{"hidden_size": 256, "head_dim": 64, "norm": "rmsnorm", "rope_fraction": 0.25, "init": "trunc", "init_std_up": 0.0264, "batch_tokens": 65536, "doc_mask": true, "dataset": "wikipedia_en"}
MLP neurons of a small language model. Each row is named by its layer, matrix (gate and up: input weights) and neuron, and shows model dimensions 80-207. Each number is 128 + 32 x the weight over its row's rms, rounded and kept within 0 to 255. Numbers have three digits each. A neuron's up and down rows have the sign that makes its largest values positive.
After each neuron's rows, "fires in" lists the words (lower case) most often at its 100 highest values on Wikipedia text that the model never trained on.

L10.gate115:092121173136140116140123185147127115169175061082159129180136117148140149124165172166132106133084155136135116127141104132138115172133150160152165098152158098102169117146066117157111104137123078115139139131152124141123120176147163124157137127104129102095130127155176139116133147166177111119164159104143186113144141126112147063133144127185109084121084113091123174122097151148139138155189
L10.up115:114144148099131122139135137097135164074178153140139157156103113083103159150145149116065123225094117112152105062132133128120145034139085133138122132151141072099110127118116104128095180154094128089138121170104116069124109176075110189136159153182138132117066113164162159154184062117162144138160093155149135155080093160116126112106157073110070132145108147115110112085205095123111152141161
fires in: "on", "from", "reception", "in", "although"

L3.gate597:144118125114113111152153124107131125129107097168077123146133122108136106108121137201095173122206128138122153090102140117149149107200085107097179152136149107115134139179089100169134164111081102114108143138101123119083096146126082105141158083112192095120125137144092181156196112167127169142131087102084071073145138103108177135102056171124116198101180065118086151112147109153066158145105
L3.up597:126145123144115158184118077187125164133121165105081093103198100083154120177040165083115124119068116163159131160124145159145112106080130104152120121145110114145126210058118110109165063088143128152116116121165114100166145194142118149153147137182100178119145096161170100132140087178128200189081125091091143141187090114125197136148117092116137173153109110161102092130143083168154154135158
fires in: "of", "awards"

L12.gate290:125144103175128124156093132156136120104061126141117093077139110115120144121114098186127115130171141123134105053077187161079179020165155123141103146211119141103075123109082095093090116133153146132142129146168142071085143170114086102132105095141094151131122117106147096099175112120128161158125146061131141168079215126107132111142125120152141054139132094094111198121129167134067089116152
L12.up290:119145089137090137150148105151184078131099155157156192119092147085068081196109176097125132100089093167180120116143064132108183138133120122165074104170120137139138179122119116062083073097122126193195100101166099082162130164118094092189174112137147162097078150158113108106131109105160132088094107119200111147165129097128206136152109086128085192164173124170176098080144152200094167139175
fires in: "of", "to", "as"

L13.gate25:148137111117106090151087148152139124121148105166096144117156104129060133154106150135128092162105114131143138141116154133118138153143112184138122114142081109126101128152110107085095134178123104226107141161156206190133194081094117124163125162174120125105140105139139133137132124115126120099157084128097047091143083112090161081152150182144117134111125119161202082153070129117117156109141
L13.up25:096086044143094054085192147111138111220077125198081123092110166087139135105139146077135137141122111068121105129148176091170111139102145099122170107090148085158179149113119128084161148174118143193170143116089146137163181105052134133099133074116122094156156115125084116169135101074145148131153091080115129093134188118193160142126116150104139109125128125135083108158184075143104108158087
fires in: "had", "was", "have", "and", "but"

L11.gate614:175099134111074075099119150205114096066171185169088099132135092110076138114125095142113117144110116173134135092103153184179145157107104114117053110094090120135149086155173104115085125103181118107092086101132079153138118108104147140096122097115149097130121136128154107113117167119147147090154104160098126188111099136079135097138181096164144063107087169128115130112091170097090147124136
L11.up614:113067108185188159144201134126097195121141134164041121129157065148128140119141099083108178183108142166141182144081149179142139137118124146137172072130136140109067111151121182103113110100135141142097081131150120099078102140142192122139130124125119105146126147103089079153097078094118139088089121069148129176099101134165092091151144087140111146154134119130159136155165202092153137193139
fires in: "for", "in", "of", "most", "among"

L11.gate407:122148096126144147171099110089134092082105100152094128120154079102137099163115119135091113116157176154107164155138165171134150131132110158115141151123151124196141135127154125130122110200124136116096146148106123139186155060143180157132111088093112101131149128119138127038114160102142050153164135119162122088067131113124124154094171123061083065116107144220153108120081033137141136121147
L11.up407:110087071108108100098099125119133152142108114164078119075202057131139163101162173180103128151118159012095135118084103068189119123096108158134121117153146124125172133094133152090114102123100152178086110140116090100139104104125136116102091134123142135067158158123161129151202126138165131118155083113071136083113167123179144164124125143081159130092132141131149091176149104149126104158186
fires in: "was", "had", "having"

L10.gate176:180141110165076118107101119075120088057147189111106129118180098188115147205104097135123130158131100116116126115101077122098090086150158130092060156167129112127113099145098175111162061117126120201092104100145182117083180111118138160065125161148138179120079114104094171102141181108129121137160132143110138124098178139113098134149094077114166107086125158140155124119116107126101122137146
L10.up176:116132074158093178086118138120136103137133116123128133130173165142071172111100142147139203173171097178149144155101160150135125174074102126128173187157141099106127090099122174164087121065127126146108115111140141112126143179114108127138109119108154106137162137114064182097185078119094108115072184143115212087070127104115163135176122151163129121138162115166100132110114195132055096105147
fires in: "of", "at", "de", "in", "death"

L3.gate390:122125147166168115120174129166133137092158125145150127112137151098137076140103126090138177122108117150194105123143114101094129116138122170081161118093081127159060167179128113149159153149140074107112141033143127170111126159076154149113130114147122137138138081169079212123092133159186162133184148113077183163115159112182085071142163099090171117176117090115192123113098155177146181106188
L3.up390:144102108140192147085191137096138146086146067119186122167032124182120164171142102120140145097088137090113174167131117098130105159183131147149129101112115130136167149225132079180070174161126150093149098145136160096127127169155112121106137086078120188165134119150136142108133068120114120154159184080101120224078164141116102100086116100138090111151126119119158094130135137144116093119178
fires in: "on", "october"

L10.gate215:126117101128159151116075175171138090166095171160115135104142129076128106080103108122093102150154154166135160205129113112086131175107115114148084140173084134130203112097115153152071148073117120132120082099174092120121131096136139113109081089149107159122112066134155129139148122157162181129173101096091142188136123185120127123128141183158124137169122163150148122137154168130133159126098
L10.up215:133121166123102119099137129065107080144151158149125210083093093142115147125196068145114059132124137143141220100153141143168124147076095126098097104106099172207132123161139132096189175095158131170101113146109120132121187087079122115123152144156130154142121132086103116122150112091163163120148139101085134154123111128131149175062162126133131192117119108132063116064147110176139110161085
fires in: "and", "but", "to", "top"

L11.gate592:073162128105145141210129127172140120114112179124103182054098118118044097108145162125143135136147135129090173135117106115194132094123135124140161171128137113164162159142160076143190105116140189180134128148056167109098097069128125100150120150149083114134178133172154089083128125178105168174180082116181147074100129143143168152164154191153146101116074113126114174137111087103132109136188
L11.up592:065112127113110122110087117131126105138139122127157159139123077158126090094143107203114108144110132118133130130174150143222138146094096145131110087115121149181120097128103168128154125123149155127113123135097098158114081108100151093131181094159128191097098178215147096119153102173095108096113142153160171138143143135174111109100095118170163147100100151131176116176170106110208151059121
fires in: "was", "being", "only", "had"